Part of a small language model's weights: vocabulary 702, 321M tokens.
MLP neurons of a small language model. Each row is named by its layer, matrix (up: input weights; down: output weights) and neuron, and shows model dimensions 16-143. Each number is 500 + 40 x the weight over its row's rms, rounded and kept within 0 to 999. Numbers have three digits each.
After each neuron's rows, "fires on" lists the tokens most often at its 100 highest values on Wikipedia text that the model never trained on; "fires before" lists the tokens most often just after its 100 highest values on Wikipedia text that the model never trained on. A number after a token or word is its count.

L6.up644:394574451513522467468499502479432551506467469458501488482453508548489570488536521528540457469546522515508597545543480432461486527533540587490504538481539468557514521542467451518490476538446499471422523505585453506541507582540482466502578521498560484449549503459486576511508509535461479496499527502514559503464543438465492493449455523568542517465496528465495491504495489534520542474415
L6.down644:591489473482514524570527457417489529546496444500590452483571450489491558527460470580485553474441524552477530538505463534463598487447483434483551509502498467522523474523508474439471515500508517486472480422485432589493524494546487525535488498495438499490476562471472495524540459511550581404491503530550495488526526563491492490466461569479486491497509520527516518516502565507538491472457
fires on: "d" 23, "8" 21, "6" 14, "th" 12, "7" 6, "1" 5
fires before: "u" 11, "uc" 11, "or" 9, "0" 8, "-" 8, "7" 6

L7.up13:497481536456508530552504495501511474399530448479562452457506539503549478550493520514513454509445380488471508502525528482483511521464517522510469529555441535587514453486500508499512447479519510516588494496475475500549576445512573536541487562446473554497467540502497530452438436524483560578452521555534526427459528466515455550478508528529449539550454449472529493537513510462518532480535
L7.down13:490429512497510508476490583590478513543444472512548539482430445586544485531502496533483496508445581501484511528466477486518521492508519487451523485505460509483484520486519488457521472484462544480494490500531533426478627528514552489546461443440500499460475478429517574433488469499468509527516495583544461549462474404584492505471417481502503552510509562464473510526540486507550525476504
fires on: "amp" 25, "ur" 24, "t" 19, "ru" 8, "ie" 5, "re" 4
fires before: "ions" 21, "y" 12, "ch" 11, "ain" 8, "f" 7

L6.up221:507512549484553564504477511503459411498491499471506533521470511542545438468453501553507486544454496544471542504497574474540539520415467518460463451548575488506544474467477483483477530526549532458509438525417488523479458459500418462483533460470514539476544463558448511391505541550514433514460486515538458487472511517500487402481539485478472548526495447489527459535500522491563523477508
L6.down221:611516540454533558511496483447499484505417553521418521491514530483507452459433517548492541530493496509514493536517511473550593499415430521534533512512479436484535481442484461461470499500472552537463519487414475427505477542468524542534505531455543495442525469563488475514489496532569499549453603468483453475503485471548499476495490497509508501467500539589508482513516435506482452493527
fires on: "." 100
fires before: "0" 18, "6" 13, "5" 11, "2" 10, "8" 8, " |" 8

L5.up582:585471562493442461462421556483487478495532414446543495540419562537495509498500522504441544509580492569524496578543550500432476523435515532457499548514486560499498510493482490466512485462501462475511511430461470521476546560571500491485463513515534511555508543494506506512492501462526514502476601518472543523463511475520541495505437540577493458557482402449457481487478532474491476444492
L5.down582:499519502540464434474508461510449502476509513499482518509581471489441553520492533497438508509477475451481550484547590459497507483529480430544573451463484534460456488507486517519508462522443525450484536474457558460468558530457457508518587500518409495496496450505519532478502432471532544582499550521541446471537520533494442522562456536493498524435411514529567502546475509465507510484484
fires on: "\n" 44, " in" 33, "ver" 5, "ter" 4
fires before: "-" 48, "ter" 4

L6.up776:520456524549440510497477593482465444524501373416577476453452492534525455528531521500466486522475500454506464535525481480490526537415499523427401552549520495551509533509502469482427460481537546438584534527486483514511487486514470491535481501442575484477548511545566528568453505447511553493465441530486504514451483466475492493446514515456529574595538543395487505603504505549533580518522
L6.down776:530503506490459473520518540452416484504469545501568438483467503527517580533426476411456467532532541502500480536585498542498445522527439432531565483516593607491494443441536508535482520460462492487447508466601470444487423551485459435553433429545504532523464425562480451548501551545492509516487509507490523491473476537502505505479521473523503475516519528504491569502501460563476493580566
fires on: " al" 85, "l" 4, " Al" 4
fires before: "l" 39, "ong" 18, "b" 8, "m" 5, "tern" 4

L7.up729:475515502497500430472455525421527474429492509490465540492524490509462506437438581553520494477540366505449531513462468481479492566519547526492466464560475539449501483560490470487585470503492523469503445497501461548450518449531430514483465455528581540548546521463496446543436474543476472451543436480537450489466570527484462526482436470498560515459579476464451497511427505522551500531505
L7.down729:486482468534510508556547533447518503489570489515475504413510436504445543499450499445507503411496407529464496472526476500463569521490483506536453605460484447541514425520458504527512475523464509500484504484471489399452458457522473563532468495458498444551514464566489519469462488533531465498532514477506558509528489497430536452540496537506464462509482560513475472542522576433508520459472
fires on: "ist" 61, "n" 8, "t" 8, "ant" 6, "p" 5
fires before: "r" 16, "ric" 10, "an" 9, "ri" 8, "in" 7, "ry" 6

L5.up318:480511463511504509526524480427504554402458478447445514562480463500532513452564501564547511532531487453483495589521406488511576551551524535569500489461509462532474469521522553504474505569441489552483524470478491512394447542429576475427571567494487463471559519445468522470443478486484475531453462540530506513507552517499491496506421520442439528500557522467483537518535559549514537499489
L5.down318:498451477468439480477420476456494600507484495504525486480498475556487495507496510572480509499510540518485526573481531513522506521521470559543563596530535421522553500507520376419517478515453509473510511420447487447426526507488456483494422518456461517533556550475544426462474474518485504459464501505485459514481441547482469413489489488511516518504472527585583516512572470517532558476533
fires on: "5" 17, "7" 10, "9" 9, "3" 8, "0" 8, "8" 7
fires before: "3" 16, "2" 14, "7" 11, "0" 11, "6" 9

L5.up333:491479535490514433510427523408414479518567497510571511552482533486550470529498448491484416538517525511563506568499517497579494543441557449506531476511530534505573498488499510496448499478576464518543513476444490487430540513574450511474448480442518511508515517540561516456475495498524440520543497514524561499496519465590515430486513538502486485477557446459484442500526474496547487513474
L5.down333:640546497511449474514490407514464459482562466524478560521452571535521521557438418526498492462463545463465502516506533588468429409505572489516511483508450534524523538493467486516501566477553459481502434493506530412471470521502523461434489516470528393520550538574518555501498489530508449510489523503451491495562523441554579489565540469477468499568535506512457484455511420523508478491534
fires on: "ot" 62, " ex" 16, "x" 13, " comp" 9
fires before: "h" 15, "el" 14, "t" 8, "og" 7, "et" 6

L6.up179:516463555561502450519446556485479495556499441469511448447511476465470499505441464446519489546484503504491520571537557475495509544498549492438438568568483463509554444543534479413468540476477520465518568520501468515530462536508510455434505465466558538517491538542582514468460548480519574441460487484518530527435424446561577442537520547587566488507521517458517509510567528539474508427525
L6.down179:482530567553488535511468465501448524422597456517499540525499555455462479493456417448511513474506544494482535524501495537531510505506455465475487564520463558490546568469478513523474539588527544487435459495490537510539450566448493512502463453533493552498469484551502597492527553596454556533478501410514490508485497486535503457498528471474503479505533516483460553438438505515487500518512
fires on: " al" 51, " Al" 35, "ter" 10
fires before: "l" 29, "b" 16, "ong" 9, "est" 5

L6.up112:533509470469509377542446499505515471532489518502463544525525534496507531511508538514514465548542413482521526533520498462459497512489506504420492498572593485542530535544479485451453481523438426507516438486507452538497551480537495483510521470519618587491488537440515501486485509511431496448396506405574473411505516503483555462478499517500560584518546496493466530528510474406513510501518
L6.down112:482576471508507435544604503449433471483474524494452532512597459492459512476433523468491487447530479472481576524433475483494503588516522519536430516485447509544531481560456544394549495470524464475492495445621548459471400489513406549522484466501491469488570556543481516504542515497524489573507506491509496491561537523481509501514528491447561476541511487528500568522464517455509483555467
fires on: " ag" 33, " cont" 20, "fer" 15, "ist" 14, "t" 8, "ount" 4
fires before: "ain" 24, "r" 15, "ence" 7, "in" 7, "ro" 6, "ent" 6

L5.up48:508501498521506498458432536466486463495502426515517543518483555494547477507485481494463465494475567524523558530513568530501601508494483604483454498496513547497528480465475523469461484496530555447559448512464516516422490522488464517517492449516488462466575507503488484486481564597545367535432544532556484510499483525471500490549465531496511555435477498493445500513555531511519528466483
L5.down48:562429538505480547457473469412531463553459550542489531488498515501505453526452499677492524534472485506557470501511518484520528313479393502483532508485497520529499540462466476471498539484512565528502516493459486678505546526492523476511477458503521463449466513558452466509463467528496520514468525518515491492582489473465501521499530492506494538506491457553511467493507495470494454516527
fires on: "." 95, "c" 5
fires before: "5" 12, "7" 12, "0" 11, "3" 10, "4" 9, "6" 6

L6.up948:415535525433544463469472505501446535536475498492569497406490498492511490531467431496523478530532527522579455519451499515545501551474499547518496504496493511588530488451543551513510489471533554456549472486490494505479549474516497522474518548404450419480497562548463395546460571499561456540508500504509521458464553500541506486479518522470545477475514499441490524544520524510528527526480
L6.down948:532513484516526499489551477454501424474413549584530516491513514456517496523428552523478447525467484407574487564473393502557480515472580511510556411462444488433532540516559456516504528525548551514502473483520522464523496476509409486447504470487546476599473463566586495527474547471491470557435477489507476487552352543500497530556523498437528471536543508472484544512536466542584549517521
fires on: "ic" 55, "al" 26, "ot" 9, "c" 6
fires before: "t" 22, "k" 15, "le" 12, "el" 7, "ent" 6

L5.up861:462483517532442470484409499473465464556488400492541502480597523452537542491535459512481558515518525595495493500490513519412507519546485506493449522460441587500530559497561590445512481524494418384530507434485524460475537507461468499456478504550511534531472527512528537525489523501503497535559501450462536503454443462537500477471444542436492522549497457436466494566495490432506512455454
L5.down861:477579517504498500502505517453460493507524481535571510464480532392443456534456451488504529468449561508512501520474508532488453510454482480422511551554521520494488466543502522520417499469488490458513534519445558369536508472509509505532455491520475506506463542559495525573494500575497534512503471505493544491470458546468508489476442512525465512579524493460492559494489527520511566544492
fires on: " al" 41, " part" 15, ")\n" 9, "ip" 6
fires before: "l" 22, "-" 12, "ong" 10, "ic" 6, " of" 5, "p" 4

L9.up100:509463511520455480438461519451548472493544491512491492439521559462479524446491511525554500577463546542593517565509532521404518564518541599534500536453514568539513428513526535491460425543547529529473540483510465537459549515532494389512538535562546505477400508502496473467433415502524578438466478459477450498481492602541475485484543568521502513491524515474476489470452566508561505457436
L9.down100:480514602538480527501479522453553439498515483546484459541521483484513482500509496448596510494498421455497500550511508540437430663431548579466480471513527492507484488532536460498513538494549492443461449502531483525468493537537568479470480479441428471478451514463470548533474502526531518496482517539473444555531452545509579503458477382454524476519432501529536456481430480520517564417532
fires on: "um" 20, "am" 9, "ort" 8, "E" 8, "ear" 6, "H" 6
fires before: "ber" 15, "b" 12, "L" 9, "D" 7, "ed" 6, "her" 5

L6.up771:542474559528443509527484501479400491441478513478505479484459498526555481561533537469540525505510523573525533606517492504445463537454538542601416505445451455483509540496498538499510491459511526481476560454503455467482490498508508455508525555494481477502511536529545530566435469483508502528490550534449546536429502520543473539491549508545439495546517549436447491589498506493562471477510
L6.down771:527500486509482536440551516512432488523534488513527458472455448561520553572550551548554532510455483550541532545468539561416460429497468368547516504570512400434505501497522483529484500543519529461482506528463507385540523461508473438470572434491471552530487469484527516523563473451556546442484535488476523525472498483511480535517501488499523511481526498487486569529495507496504463450490
fires on: "ail" 20, "\n" 18, "ro" 14, "on" 9, "il" 8, "os" 8
fires before: "-" 24, "w" 13, "p" 6, "y" 4, " and" 4, "ro" 4

L5.up920:504484566466373530514483494480500459479519450435568508472528572594559491493526468515488489528482508490502487561512533444443492519463494515492468527536553535458551501460510469501568436434461539483483570435447501524554508485531502449508509503381555486552500523476541485554478555502545528458512466497422509514491535584470604503477452601487565558510547447479496529498480475528481489524500
L5.down920:529502453455477477500487519504530458480594511503433517494512517405496549476440536509451484536530436453532494486514455480529475587567489516474488515537415441514584424579565517533564472450447511440479546417547539541439500510496520458528481497460509482530415426504439530534540469506443507487447505508453508528486540503505484451562516498473489564530507482485432507495460591506523497540483
fires on: "\n\n" 31, "\n" 22, "-" 10, "b" 7, "1" 7, "ar" 5
fires before: "-" 24, "=" 15, "," 5, "ent" 5, "P" 4, " P" 4

L5.up882:516538509497504507536533536499510530487497430462537529500536543501481481481532465492542485506479509460501509540505453524542492523506536574498500520491552520411502472538505492558588470568504531540534572444488454517406449513551487418461514596515480491465415479532469496542480436475507491497455446542523516416486523498464522482585493449495517499566539401474466491495410484482573496546481
L5.down882:521519465476469486500452511510523535547444472511548475526462457489511531449500491454504515445549517454536521552541544590515545568467559523460492585455532424515433466550508483458420468538575569494534530515471480426500488517464570494565532445469476501461496460484455497500478523511501451480500519478552428466482469524473507530454451461414520494536487477535532442432523540496474512469508
fires on: "8" 11, "00" 11, "7" 10, "9" 9, "4" 9, "el" 9
fires before: "0" 27, "2" 9, "9" 9, "8" 7

L6.up17:521485465544528460472477525462501511558506467452444542452487477489483489455476535517541471481535481535462537548405467419459521536540634541500470517479465424499485451544458458485512462486493479518487522434561461535486469535533475500461482535557535493555504535544524476493512570545486458444524531467554480501488479490524551495487509521522510502540529424447465446549530468462493499476554
L6.down17:564493497521550531441481501396465489495504514517546505490548518459525561527469420554515473524484524515537498549569440477474525543499449557560415550502450594498509448510533466553560517491513510563472524481492462459523471449483498500488540465504509509475488518401509469422530516500481437500527485460470484514478440579483548451416515509531534465453517514533496536542529487401496465508539
fires on: "ep" 33, "–" 26, "ab" 9, "eb" 8, "ist" 5, "ant" 5
fires before: "end" 17, "19" 12, "h" 8, "ry" 6, "r" 5, "20" 5

L9.up824:532491501527538509501491492448421496486517459466480549451581523504504489483487546421538446484512391592495495517489641530454483541546602469482427499554444520472465522504486538457557564489522475549467522475429475501484510457465467545481486479486464481563514502513519460496456517433511560470498502544530438508473452455591554499476530536554525518465538535506516512524432467514536481495526
L9.down824:433547501571513523549478442543536587549495491494388512564430481614550537477510498496503473496539481488534517502523506557462525456504462486426461526527421485536611512538449493502473497551501481391540476452544499397424528463421418484497517508530454498428501484522479590493532420486498562466560508497512461506491487509489537484508540499493486488507477542579497524485476607485497465473556
fires on: " cont" 44, "pl" 11, "ar" 8, "t" 8, "v" 8, "at" 6
fires before: "in" 13, "ain" 11, "ro" 11, "est" 8, "r" 7, "ri" 7